Part of a small language model's weights: normalized queries and keys.
MLP neurons of a small language model. Each row is named by its layer, matrix (up: input weights; down: output weights) and neuron, and shows model dimensions 48-239. Each number is 500 + 40 x the weight over its row's rms, rounded and kept within 0 to 999. Numbers have three digits each.
After each neuron's rows, "fires before" lists the tokens most often just after its 100 highest values on Wikipedia text that the model never trained on; "fires after" lists the tokens most often just before its 100 highest values on Wikipedia text that the model never trained on.

L6.up123:575408530397598465468521529471506465520554477523577477504561509438463498426532543491492541536539433515513482427544527534514478463476520476482536510429485487592533543565525528550428506542470499473498527438523536450514493538500462488475473441476487539507512537540461497487457511533468541532546446543449486434499485472472511562526501422459516449456499530456488455528502529493480548449510548498501499520453480550457495507437522452498500487566488530542519496534517501477522406492467467467508562570519463534560507497398475571466410513574533452503533477498555473460484466479539519516
L6.down123:510484482495471551447494587529431500467536451531454508484525559437481474531475545490541541506436473547473538531505521489461487551441498594489415492530511480517538413503441552540545451468483458530497430570544431501505429443447449489546452517549541485502574516492562434457425477478527523443541438504498515472459500503540501469487549490561504498473471503477554500495502467468512530515519403492533471520494467490542557549449527464472533521512550566513523537535579477499492458471552560488596526535455483554465527572547491521553531495518503429481450537524476525555523542497447530524
fires before: "\n", "tion", "e", "ally"
fires after: " =", "\n", "vol", " event"

L6.up676:534508523546539492490495547562461541468515489459552446462578434463496540477498479439470512496460502420513532501528551503385452508435417499496555490450503527507533528484556531562503564485521549456506512478555490539474501541454579528553501441521473480483472492482482587509498494511431525492517551434411539455502551485398496525487487495472471540486453547508433532541405461528516481559500441507469511537504442501397495487517500518455491570499541572503483555559540452531462504419522544414512565548556538544440521494511473519447523519548529500477508490542441511560473576551520525462
L6.down676:477489479495506501527493499509492495469518510496514462479519508504483496509505500425503505505497529482508512507502502481469498515493466525482531514476515500518508485458518502518511525498472548478487501512523497487489503502469509497508536471527482509497502466519517555487476501517488512538494509477478577519472489549498524497497527476502478501490476529478474501518491493514500502529495479511504540497496475501457474529512487519455474536477510512504499538524567476525490505461502511498490514516519505521508527494512447507472615495546513475476501503506317510524500550497509499509
fires before: "==", "In", "A", "===", "The"
fires after: "\n"

L10.up321:519453459418618490552439506515552423509525507435506524454511524554454536559465551480505486497497492471482502485465562561507483468492538561451510515469473495502458433508594431491518548515479508533584563398492503552503502446597472476472492577516434412513464605519497550520522550493449477619531559467473455524472512478486548583527519507510486538536506474485501506488457489519495455499482527504486561498485475529465519489548493459466455535479517521511449525530447498462611484427512374492483563507535476490500516538390478500496502550544525487447533484441544532531494496436514505552
L10.down321:509431512447557538446480460486535437466508461520554449522551536597517520482538553477530474569493482474428531543526538492519466483488473419495426514451552535487504456547475511514500523492486476496599480566542482465534542524465492447460578439547561479454518536488530532452500526553520434537492528472458498451481487590485543517492516466474509489499551542511506487528529502499497472503519563503534544588533471577514446488495486446496549482473541512450435513421516519432570460469540481517509528509506435518490509523385501492501423491544499516572499506423598467516475486458448530520
fires before: "=", "A", "S", "P", "Career"
fires after: "\n"

L6.up983:550500517446525481500516528478467482505591507469506467471525504459509527534539500464531490531523511417542485502513480565467485510522458554523498496433545558519511605530450591521508506514449518567517540512508539444496524492472471528504402452430509449544512553472516493467473546548422506458532447476528481464498495481439491457497445500480568489519414487533500619462483424518450520487516459482529559501450537529456512516459471526519436597521540472479434582496502504506530563529514508511526601564554434485459507497443546471476443473569508551471500455488537514472552531559512555526
L6.down983:488497520526425490403540473491510460472507419474516480492426536522539553531576561418507484502529509606581469533526423509554536559498496452534486551510495515460501493556492566518553505479501491550478491507481536461514515475535470517417497485490490456517560522503445552533432572575507482440479490500479530475475526515444463567514594491466548445474522471520426480449478505499531459558516465520508513544499488466542481508528496528476495537504474534525481538616553469458515421500458476525545530523491567415472525451523503467478476481526462516498500463542597453519488537499484532512
fires before: "m", ")", "q", "g", "ard"
fires after: " ", "-", "q", "/"

L6.up536:532438553492541546522501599460535446491492391504488453445491469432492512515512468519504523464502541475566510500516447576542453482517508517443455519441498472526561571522504499537471545497398589476476492515523515516537485532557507558581427450505484532518551513541495543505528523531511440492569487522493450477512575485508473469482461473462521498493483521464496526505482457498451488529502470498490531507468491481442439493466464506452546491521452518536492495468502436494563506520539481518533531500552486522477560474410493520459486602576493628470542456495530469519474532526491516520
L6.down536:552541567546491469536503503444536459449490517496494456527475396468562526508449500466468510602561590484509570475452444550552494476553501474440548484472394454463528508548528500529524509496536557511445540480562449491509425444475531482437540503503499501550527518520562462548524542517558490468472559556510526488484540425463470467425512464507543496530472492500524488496428525542526438472483473472422537550503515521532449409509519501505490558478567511411492553454504510519518518486440514556473460556525504432541539511518423457437518513531536482528621516489529511488499499519436538496
fires before: " the", "-", "|", "amp", "ing"
fires after: "-", " one", " most", " many", " some"

L8.up38:462453530484485503512593508532446535525480448484499469469505560526509526468504540468488538482524488480528507496577487547460506519564509536492505519473456548552479488515525599534406482490462540552550541415564530423476487517497469460466501410524488477520458555474496531458475583490483413485527543494444444547500495490521562520484412509495466544508531567458518488517475464546483423499500568477542548479469523461458498443519437470420484478582479593499436473495500433402520550468506456517602529488549479508402540492439463536508471476534540496508532500461501567501562523531503497547
L8.down38:561515534487470501499518448454519488498422571467471509564484497463546545470477471539478477553517436500451515492536526543489502511592535432527489489524506511518498459485503518505500509502473576578478444500508586436488438455429478465507478454452526486529460485489482542477452448484493447535487547551529413504563485572505552555493502497470476512560531508532483474418443527492437465521519588502497494459504557505525552481516455545498525460485510422503460516482527533519509535541491464481534405473485472492468520484463484527531490523494495474465498541447485487494495472429532478519
fires before: " |", ".", "–", "–0"
fires after: " |", "|", "\n", ","

L2.up799:482487469500466472385504423492446498476433489412511532511521504495550504493457516524528520480507514516489498481521466520541512595459470509494459550496468545506516474499544507561551506522525528524534527523596503588472527479550508544476470431509473444446577521463525519529540535613504506455483511500435532512508520468479507487494490415490495449540507569546467534536543497501473475490489442422521578565517479584491532440518484457498466528547554499424522554558461481458451445455523518510482550448520450494421478507498506487543465531499468565428490382445491485510567554440493509553
L2.down799:466513468525455511499511531509534472451501478410463513523531464473521494467476501485527501454478545422510600494447518437506498531469492538490510561478496528562485477508466505457533513425473517537433500547482509407463482482541448462431497515532531510459547517490515542518502472437478555509462513518514512461452510496481512523527543455584479568548544497481429439528522458541535488497553449557503566513479520515506499526470519501548534473520531439499489518441486468501503517564537581579546426475480517465502460534519434591462460590564479469534501518498582473450574454495541396551
fires before: "A", "P", "B", "I", " ", "a"
fires after: " U", " E", "U"

L6.up507:579449554490433550454509552510505513460532419484451443460501558473563476473485497491452522509550535572534473501457537527508449560504442549498449514493410526496523480442577491497494507544432543509465407536553488521488523503509535491563525481573510530559538562505508588529528468530496506478523499449495462473526528480432528526463457549502567459560476508506497444504494511532487430569479481486538484510460514519446466461559417497501535503540523478472486556578517466542448496439504499466524598472561463573436527493479522479464494480565508564398571481577466478543471484461533509502
L6.down507:420548529493511485422506518484481464546500533489528539519466453475486477478493442481524551524550494521478555464483503543469471510542487465457511550424437481523537496524540547510521486507512509562522518459519487492531420519452543501519450518506571518577589448505513476537508525477549541557496537540480554510527544589538538523411425501459531517454495492506455499521456507468533479500573461531478516501500462515511520564529540534509482531532535514512503500443510511552509532481487487482477517486492563512454534517527515489521539503483545534464574534532437517537412502534482479476
fires before: " |", ":", "ed", "re"
fires after: "s", "c", " No", "|", " S", " co"

L2.up508:507502523530499507520569553517571456473544528479493457555469543507541508497540467473548536436590458509498501496451489486456411621556466543472474560523508534550475523469524514549493492450463452553475466530475456428421439485495548529466509440445569421542547513510488493498517591500492458542552389503504504490379473520493467479502471512466551460420494491598519536511451481571512468411501533519507509514518467552508465540478507540457486513525468569563490490539524469478476494424486476474507556479403517579495558512466473502456494499500476481506584503482512487530529548519563562511
L2.down508:477511470515476508525444479457517538491446495561528566415558498447439485499490532520484505576424495485529519565438435518535550462481535502552517504462517446429536527504522498477528480557486542488442549487525516507521517504488494487561435573538437527452466467435529495454416422529461509493455587538501541535543515508502561505571515496470494487556468521381502527485519564439495516556514496461475436496540552484520536474537542455567538502527485477386520530514508445564482496547515541582462455541539458447556445509479462474594434551551582503501439490521472501489462499439482438513
fires before: "\n", "-"
fires after: ".", "==", " years", ")."

L3.up457:507490457515517505463515541550498510449518439505516510529585480503442523441483561491538509493495536451479521463500463510507491481562462434453496455489495554525527483442474487452498520545472452474569495535597518505466470483487548490501469571506465543564471460411450498519480512533530565452528545500503465472522460495463539515554531499524484472451572553511466558551473547526443522454522520485587524513530510450427478433528448472591551524485531488435544520598517452512488497503495538500544517586622432474452573510508481443486469581520534543467450493543536561565537454359522467557
L3.down457:534548468505495458478532551525459482478462453430533472501530464567551500479545477507496529538449481457472441563506473458538436436546441585510526476546524502490533516478541461458452477445452508512518530548482475513552451497514572496548440501480541530494417563435472469475527506481539498468498506569534524439458531534501521477428524534414557506494564496514492526544423524553555499491490502501480576475479496470528431473498488529536480524439586532577498557549501517522466569539469491496529551450487438552450507470534537536508395439542498509479565498471587484477496440578466450484
fires before: "″", "′", "r", "et", "er", "ment"
fires after: "′", "°", "min", " So"

L2.up971:548454479429459533489557502472532584452528492494590514503481509443513503559500483570503466439525458509523544488532489502556538450412482429441435591499456488456506545550473522527464587540498532527528503440500536554518428488503511492478524478513510452477559550528521593541617423525469454509551422423406488506464486499524466493504524532526603482480479513527498532555533464498544543467497490517534468452498508505482530573499522501552499534505490433531487493520484476469476419484547492493484491487487526487379490452526464521523459534558510549509489475464512499544474564473518504486
L2.down971:523526501536539517476532531541441452554510497525467481451479487494480436540510473511452447497501473496533539481504661452554563548486569452489477517531529470452438515468489502472492522495564532557446489405551478481547537561536470555491448497502515503492535439575448470467522596545539473475504429430516522458461501493575485575534557505454529509521444545501514517530499498547510529538511530468506538510531417518473450549543486507586435554420467451499484467444506516551458533504488483437483432485521510472524544461541504517438441469516579486456646504520511421536524452450478526499
fires before: "ction", "st", "k", "g", "y", "gue"
fires after: " re", " in", "le", "re", " Le", "per"

L8.up76:463485490569550536455500507501496493469540460490602483490533492555467589516487449561508594482477469499553529554435449445543494547424471485449416552523477559459460554488546493473518482417453539542616466496560457556491509502515561563511484507560488516470513565426587488484468448511460453487486506420452509341452495529441483509453556499552452452551489452491560512573497468556487492511474464480516501498492484505458512519478557535552491538529512458480528490469500521512528506508512498529513541491466484501471494536496450463462481510500447537422523472505536542518475564559490475475
L8.down76:486562541480523438517482433540549459430503519477521470544480525487515470486511507457548475411571554516456498524481482516466539508448490498477486520484513425519466531451464530514561495623483498470465459557451528561514524470470569513506482456491432497466497571491490520560433559513459480463449410475417473470427452489527471516458547526461565513421485515570510486464558538505505506535475458461484525467485518479493495521474562469435565488485456513479591574529513423574521522491449544454463514551576500469546459493525462468419439496482419500514528552554493551433479488508484462579
fires before: "\n", "==", "The"
fires after: ".", "\n", " ", ")."

L8.up742:484497570528528497478536584555491582428435423485522511525525512445482484533480537500490458463524493481516541478524500531555482567544465451461474520473526487535470484498554528479438541446565552525535485476620494526463494459601510517465480526536500433498443479554449528497477467556498497499456525474414477509445446430491555507558543446524546505472466555540546557552492551453415447563421509517544493533516456550483459479505473482516463537542466453512428507516506429438486514467539527530587504484565527568409537524512503518582475430537552549482588513474532516518522520558506535550
L8.down742:457546451496452507464551492486533622494449476516441492489525519441562553517503530538493504488489440458470472518513592575462437576547467543580522538515432453464517468505521511481512499492544531523501538499502549548439444505542507490442526473463539459428503490547473438477552539500451461476443466510435491546445423548537458464494533498485588458490550444558467499476467475513468419517461545527478466459474474450483477502474540519419532519494559476508449495484492458532509509573541521425512540494446514561507551442516499522492470519480449457531529514405564469492531501504560477558
fires before: " |"
fires after: "|", " 2", " 3"

L8.up320:538441496594533491539520470515526565495511506473464405464529509514522490540508454553513498505572447475608539543567447502474487571575442543516527445481407513604455498480451598431512493444505553530549487468564437531526500522524472518525496503518507567445435517485504489482544479468489501491518500455486435509496526536502509516509466536513482494513492571512433527519464518526501471520423440545504498493572521484482470462520448511483476573539562481569507384448514447509468453518498522543502547491522518474409543564431476558399478478527509496502465465490483541498484465498460487500
L8.down320:536389461505453543477518515510441550454495472461491491495483480461525584520458470489496450510605585504445403506519495541515483511484549457522531496483523472543499492436486513417393529556480565472531501475487499513488473435480507498535509531429494504547545507446461525505501446476458533530530582452461487520434458512442519544520491506539516440482510482567500527510457541498485533530511525533485543506508474426586474513471457520473535442531449486588578620499506564475497556551528468477455555541506449475532426491461592558498433474477553526570496530427430430485496501481492468500
fires before: " |", ";", ".", " to", "on"
fires after: " |", ";", " a", "s"

L3.up577:559503525530565451464450452616454531511484469484495546534518514496477531510487539487509481528461532497500542558509494396433463497499484473506482518425587499461501507577519465526455585485435535549527509458562497502515566489534477500481488509494485580466468592450544478536455485542432478454476499476426487447478411497448476500551475485515533512593483563503545550497496464544464552436542489452480532530491476498437595486466483473494513542554506483511441514498516477521603541514515517421543551562495469517491498505484470529535462497471557520487449493447521602506515540513555488504
L3.down577:487526496457472450496511480548508521463489474590542533463535447503488478475441519524472503590459552515491500536487554526494470534551549533480458543465494490443476486514481453503461553460480532535497473473494503493482530541560518471472597468488527555452498507483464527510460512503479535480453566531437481534329432530469559470467548491471563516493439448451435548422515503544516453603449399503470526493489458513498568499527478548452569530546526525572469507524506471445526502501491516515509513486513484553471446545519451441497362503483506487499496520466447466449481559552549539591
fires before: "=", "==", "===", "P", "A", "S"
fires after: "\n"

L2.up869:525507428523478474461457475468458554560515562454527561475510548533458486486572507596531485423489499496509545440512457484452476428476466465463485478450532538515487488510537527459504505482507394461476496542514415439444480502471493604514522482516524505529562501549493493499509582478450520504491486455474497519505505527519524482550489517553514528505465513470425519477497550424494541472509398498589520515536448445488607544508456534525615506447538506508496548469472479458507499547517511450553524505476475518540502451466469513580514515467645508481425501539526516538543541494459512469
L2.down869:554481463469500591496530451448551470486546506529492478502457501441470484422421491470460472552597525484536515477405530499469478515502545548528490407479518526506442480518434473534445486494527442508490473450445477533440504473536464481502510591526548547452508505511521502473478520539437495509504512442496496499432537500492489478505489582502513541428489472418500539431558545495515462522440494539504455508508527484516452485559474555513502510540557535486498571508522473415495474488543474463440446463502515556493533443505441464520496487486497530525484506539533475448538558471476477550
fires before: " in", "le", "d", " on", "el", " 19"
fires after: " is", " ", " di", "d", " Di", " mi"

L2.up134:527478445493486443535474555464506538532471524515508512480521525518566482538522475461508544466470521496453563409510513546483437471473526501478473467473506474433515467480506527473414569559518480523516514477551480522496499427557544449525385524568448519563524544557491529490463485476433524517495499461487521528485494455492496625493429470550526451459512547605511549498436461504437488524514471563535531599502524576497485502484540509483507551570427501473495510528492476502461446465492512355561583536542454564534526517585490506495424537531585558505558491489514521514552496530562462534
L2.down134:607487547515438461542509480491446472504419513474476465501550464555551536483484526489472425527506528489448477479474464465590489492550443455600518495535498495440539508481544422476459443488541502491524509576562550515521482478461505488525517500597486511492412512493475474469521467517576480510433495498424486490580523522489479561494552439477447493520504541501462514519492460507506547487470498524459492514523534533444509498464416428564462480591531494525434603524495536481563476490522498465529578497484488511509498482551516467491528505442463466486534457512428498467538498526524560499
fires before: "ward", "it", "e", "op", "w", "ition"
fires after: " E", " de", " ", "c", " De"

L10.up433:521493497538582490431516467464482499509476477494479434452488447508525511477458522545563389501505485565544583550512471420485506521402479577535491533427478555494570565550522580505538554458539562524426573530519535447460502459479488506548464508432540535496423449425536456500546508495470484472528489502549479462506538494508505478528405505543566501473463490469507509537475528537468439545488489470497581489511501539496504509481483493481515516514569475464410453505479475453554518533527478444505506543521425508575528507488543468486426454497545524495492426508547496554433546600447517455
L10.down433:495466488416512517462521560523569458602526429510496515417493586458477473511504516497501549474492474551481462505506401489484486571546553460469483511496499475424413500478483543494461473453487481490573514459463499539478491479537502482543510436535459473528475511520433484472475523490509630429526518474442524472486506507500545523552451512444457502538448518512528477468561473446492501521457427566505536515495478566481495453526445498486549443485522482460553449538462512490475458512562556517560623472506484551541486499451501453483461519570530516513477542568576539475542550474472450536
fires before: "\n", ")", "q", " was", " (", "."
fires after: " ", "q", " mi", "^{2}"

L6.up681:477530473470479503471489516522594545464473478532570494488531451488505618454516517407433394533569492518457455482523514487477480442510456474509444568481566506429487457531496521537503538488511472544489458451514553486528524496500548583491471401527530504494497487524495576557513516523543499484520470473509487503494484439491495524576439532497437502551501513480522492551471508459493477480537493510485480510513441509488482470448532454517495462524433431552458542492542514508528498467552423431574456507560457517466534478490531499509460467613522509500572431495509518515449549538533515463
L6.down681:517471488554494519506521541456417504518535473489475443498466547475534416578530544582537489453445505492551527485477499479542496569496469560477526443511507480574496553457481432496570514465480605482510479587534430483456478465471439540528480554512461425494485473523527483489494458500469563473527527512454531496515471456523483511423554463508491545491500475518494532457555417508528459517484500481561527482532481505430502512485468508472464537481524526464500420444460552517497503496501587543412577571515520463484502550579444570520515494471472543490479567457540463483521473459478518562
fires before: " |", "."
fires after: "|", " ", " 1", " Re"

L3.up616:482489428533485477496479513522573499559439466502516504508516540551448525436504533500486569409578544519582506474473475442518420501448557485502468467519408547478533478526498534603482518497484496492505465497536506441558469416572526519471518493530462483493427485536562524564519499470475525537486405530438534465478537469521511535567520456473519507432518438480488524496479505531449534466526530566555497498590470463514468518546518487449554423487483456534504487541476441551516411526495499471512487507549468514500518491438445546499492533467531593548476444482497590501506523472485475494
L3.down616:460453510455538524550554507454509451454501463503506591553564517454457495484599471487443500507483544532533536518432453456496467530440470549532524520503472492429473535515487471535454537530492499499511545567475477576416443495547502540469465455521542542495499548444555584537489481463581552460490459534511467515475404517499516440473502489526495497450478501422465445505467510495402540500554510456454512508533563542508509522462522552461499520491516482539501416532465505469536618509464563546505507529461519485504475472465513528545481446475502449458430537534515578515478435547537489547
fires before: "\n", "al"
fires after: " =", "ed", " Li", "\n"

L2.up836:481522509550566427497509451555456517543522444466449560544526524506534529482474505495545423497479520543485550570514506491514486471531497530534427534476498488516590476480585490510434592467449512546498480499523522534494514489586556487499498458461468477556569521459536465537478538482477462489470543460481522474481445543404585475500493482468548514482438481498504578574427529530445463492525552553476516530515450464422498535463440474533452543597529489539451507474535518556573512451542451460566528605461490560456528513530513514521442427491500475477480457520521512516545519467549550563
L2.down836:503498537527514510506564457525444456472545475519454493449514567556480455456429492507510532578465588420513534585515531481544434562520492565482499553478525458551505522530503440555403527466445565464524505461477468485434541601587512490495518489422493495502480520451477478554481484489465525463506508451469495499327486511460547472479515535484536538505514492556455490504497538438473466506462464505464481499506416495475569506543495487478544578525557535476441483530508536480454526511470566526541569533476516518438522524485491524503373456519465518418448476504501520515533510507561564560
fires before: "==", "===", "A", "=", "In", "S"
fires after: "\n"

L8.up435:498440485479570505443505499570562540436511540533560398401488470473454542522569444538480545480514475431546483440527474484494493456505452552513521512455502503547494487487512537561470528503482492494544505400538525519541514562465556569440502530446507469542516496480489521519492470413429511470531472491515517470483563435514518479477528514483520410514502464467506508484517493527448518522548511525558483548505522489503546507449523592458481595498440448590466585569474448549519539518520453557502506506481500494498504474480419484519457511497580506472523490516518509496535575463532483547
L8.down435:516480485438434420475448441464457441512503548547479512507492540575474433491511463561533496460502517484491519476548501539526574493527562439460541518512497528532506457550450552494538493445477424471524532461545453460538501531506486498491563508545548526557458466440573562549533509549548554507445357517518543502455491429545458547470475535507502504527450477469514461488520493487502493529509525451500512533457430523516532494447521467493441510499552579521507544539462498555550555520480537533468446525479555530466455518474555527458521480539486510468478532479467531488579527500525483515
fires before: "The", "\n", "In", "-", "Re", "S"
fires after: "==", " ==", "==="

L3.up78:462472445482533462447539454560556518558468454444530514412544494486460522483526508505505570492510422424486520490461513507492439504399444550484498518452450482476524484545521513565442499533487548516525465508501524454478504411528574508459513492538455525583488519546464532529474504477460514541558427491483477499489481509503527514544487442498456490496512478518518525526428520471453566417526518549538495611508492430462518560487493404513513463462501506546458532531508447533493479555518468486547538503531495546444533457447467518483430553560539469519560501560553554517448539499561534527
L3.down78:527448450473556494544560493464478536478473486481481502536556469467486513451537572489474590506516483445489520467438502514495453569516452525508534504461484420443544541526511560504474420501491509504497491497576594523463545486456554501514583417520438435582547525526519550510417521485504530513525420439463512525540526511436493450499471488426475488486436481470425429496453520482526484501465519543621533578493510524445488591504483483507490486535487481521523537465518457500437545486504497426551496484511480534552520466496471482490458528560506527441489468491589511509468493481472477545
fires before: "\n", "==", " ==", " and"
fires after: " =", "==", "ing", "ly", "Career", "Personal"

L10.up700:504546511519496474500490462512574453530518455539436457430469493540539464524580537480597455511566520468502496472531502483468458516524450538457480521469498464541488478565509565617496542473422547476506478538548413485483538500494556516489537461561503529566506483539493552535538525449501466628506516489489502468462478522448441539473529525484455494523505549438525481482534479448458563456451498563484492545453471549498457538512403489454517570477445495511493569542499512479470497514462495480489524546500532549509590536513527551469483541550462548456521425480516443475483539531491480482
L10.down700:397531438471477547516493488484452455538542518490491507486542506494450485490495510504476486501466490451418472551513538487514546523550571492468493480472470454548518505404506488530495501502534572448486484453481492487466482548540532563528481459478498491500481499490456435593542506471509593419571513476538558500537484501608528556498551463541476503558509542564514491411492427535470519469542532539502533463548573470555508472437485442442435463510575614557492448397501410508470569500501488517549461530559453461512503511517487511483477496563505487497460470522519525533453475467491430444
fires before: "\n"
fires after: ".", "\""

L2.up457:471516434453514495512463548515513483558439550519479534441466442485522490548500506511512548507489493502427499456478521510500481554487427518514484509428523482448455521595553522552583525454440444541578447503512454489539480466493526499509473490495473446504569545571478611538518460502488433502507437479441472482479520546494468569503505442509434467543522529522500558568441448500490506406517478585536494585495537512412467520441533512495496517490477487575436491549531477509476501474613441495506555471479477529471556458556392499498448569560501507513595484470527514516498500475590494534
L2.down457:462506493464487535505567444521547419481492542449518492504581478561505431418503540473483505497569537496539501522426506480588483537486447489502501501479483500504560522486491447545515539457524519447506514451465541486518436516445478580508532450526569448557533574439475434480478524506443536466546506424487503419491453540512502425497504438521503489533557508470468536569410476502527495521452513441466478507466527463513497531534404514615533549523510480555538472588530461521514498523482473513483530468587567558497476427521476503518466473468506484473502473509548481610518513509478495476
fires before: "\n", "g"
fires after: "\n", "History", " re", " career", "s", "Career"

L2.up708:579455496491485519513551520501589505473605462494486576500514490517548445458517489473512522491522444498560535518451474498441514586543481526532499407480449547511516606451505553511542456477511510525452493459499514468519511492449530501549461528508541469556478524450506510516586446484502478494594486495455494520570490439467515550513399522464491456500441536549514507551453516448415506541426457524584613464537557440459497569476477491533469517495473392529472496540505456494459472508603481478500496508455460503539574500502539484436489467532491473514504455563491491555514577536485539504
L2.down708:497478483477513600526558554429448473507505421468512512521488510474487452507537543483564480491577456534465500449474503519572487538461488538510468532558471500477421461433480444547489492549528478481480503572549484557499547448473486442429550458496451487450497487483505571563491475520453524550461557448465521492539517498449467444527494542479458453496536466476515540540489537512530489519559516509535587467459536457437467525527500532436547543533437486513503477500490527475548530537495490509510530484483471553454549458520473516491560500559527461448538443508507486478505555565511482495
fires before: " mi", " (", ")", " |", "mi", "the"
fires after: "s", "q", "k", "y", "m"

L3.up103:541497549425507447468498501560488478468526487482510500464479560460486428508512508624610458518496512482498531440509456512577505553500505566410402535517531497529535478445518478612500511495482553472568483511539467525518565502506475542499460455467499484531529515510548474490484526476461471504548491511513334501519522552444576433470522461524483518469473476498442486498448472483474513461507465494498526468462465520500525491500460481530482520528484548492500467485413473489498550513485534479472548564507465499527526503526479523511463456442517567490436479457491478472542497488528493589
L3.down103:526474506588468510545506512477466457519541460484530446554509546510545534547515491456475463542491504526555491474466499447546532476491496444504578506464475485509529455508511497546467488450507408544528481495519469402524520466551511495470517518488472477485465495497520476555502492452469498527503447493576482455499502385544550473444476551459507507429501424547548467491551453463520484514484480503466513452522477548526490581527507505501451469487551463493525404539499478483481587573484522576504552486602535547488562487589543488492462447449450424498468485489500482440477510457531491612
fires before: "|", "-", "\n", " "
fires after: " |", "\n"

L2.up690:511463490388544526504501530498489433570567574483523486503502554523456501476530506507588535544474468424500499387553428437453455458459524510537489484446507549535504533468570508525492577541492516535553487506554506511422434518503515585452527502515469428578542543574506510488506541569436479524528495466540515497491445528485498485466489455525511505551501552527473510515496522484465530490497555477509547547491464514460497555535495486556450465582573448443417541487543465471460447538514516457501458551497448412523506472489434514523465507422542490480499467547471504517452485456562560470
L2.down690:531514500519536483532512484510497467508519522442527560519501503550500455487581603486498561517498379549488424463505501500492475472490497472573579490519517533467462530501480466524469507562508579465577569472484517430495480478526485510502448478543472511482499469533461467505420537550524561482536533557536468435399473521426537540572531505522525491483529486514419471460445490452437536523481447508517506569470555485478583523569534460538473572460515478517442500528511471552513473546575525572518468508520475516467503489460444571556459434519558548475495498475540431477446408482548473474
fires before: "″", "ct", "ut", "′", "ant"
fires after: "′", "ub", "ch", "im", "arch", "°"

L5.up386:511463464523444443480500422527546458480470464487640578497563501494512505465520521530526468519521478533522536477486445495535471516445475505560472493491515523459467511498478476576458517498480492550492433502565441524525514499503539622517404469559502543492555546493440566546477515513478483507575405520470478458525483489484524478462445413433515434559471486527493480544488444485492531408493395494527548621425484519442490524467558477499491526530518462534428463525499501493515519461559478487527600537520487506535567475483462540511487498563501505523499435509541492492512519533538437516
L5.down386:485464576532470434560502413491454505524424525508545461588493455540481511457521512554550491467513503582534490502540480480520429525542495467517546480468481471436575521501481515454441508504478514523574530475483458497546498448517494560541480530508456462498542490489484478538555531532568516472509493568447491472531518505456478469433562454465523524492478485523479465513462438474487473427577502533492543479508502474517483520461505472499533499503512569551592494536472469484524500549502500529505584508443510452565480478514389517409485481479543506513486520534644503530395465477502405478
fires before: "\n", "---|---|---|---|", "-"
fires after: "|", "-", "History", "---|---|---|---|", " career"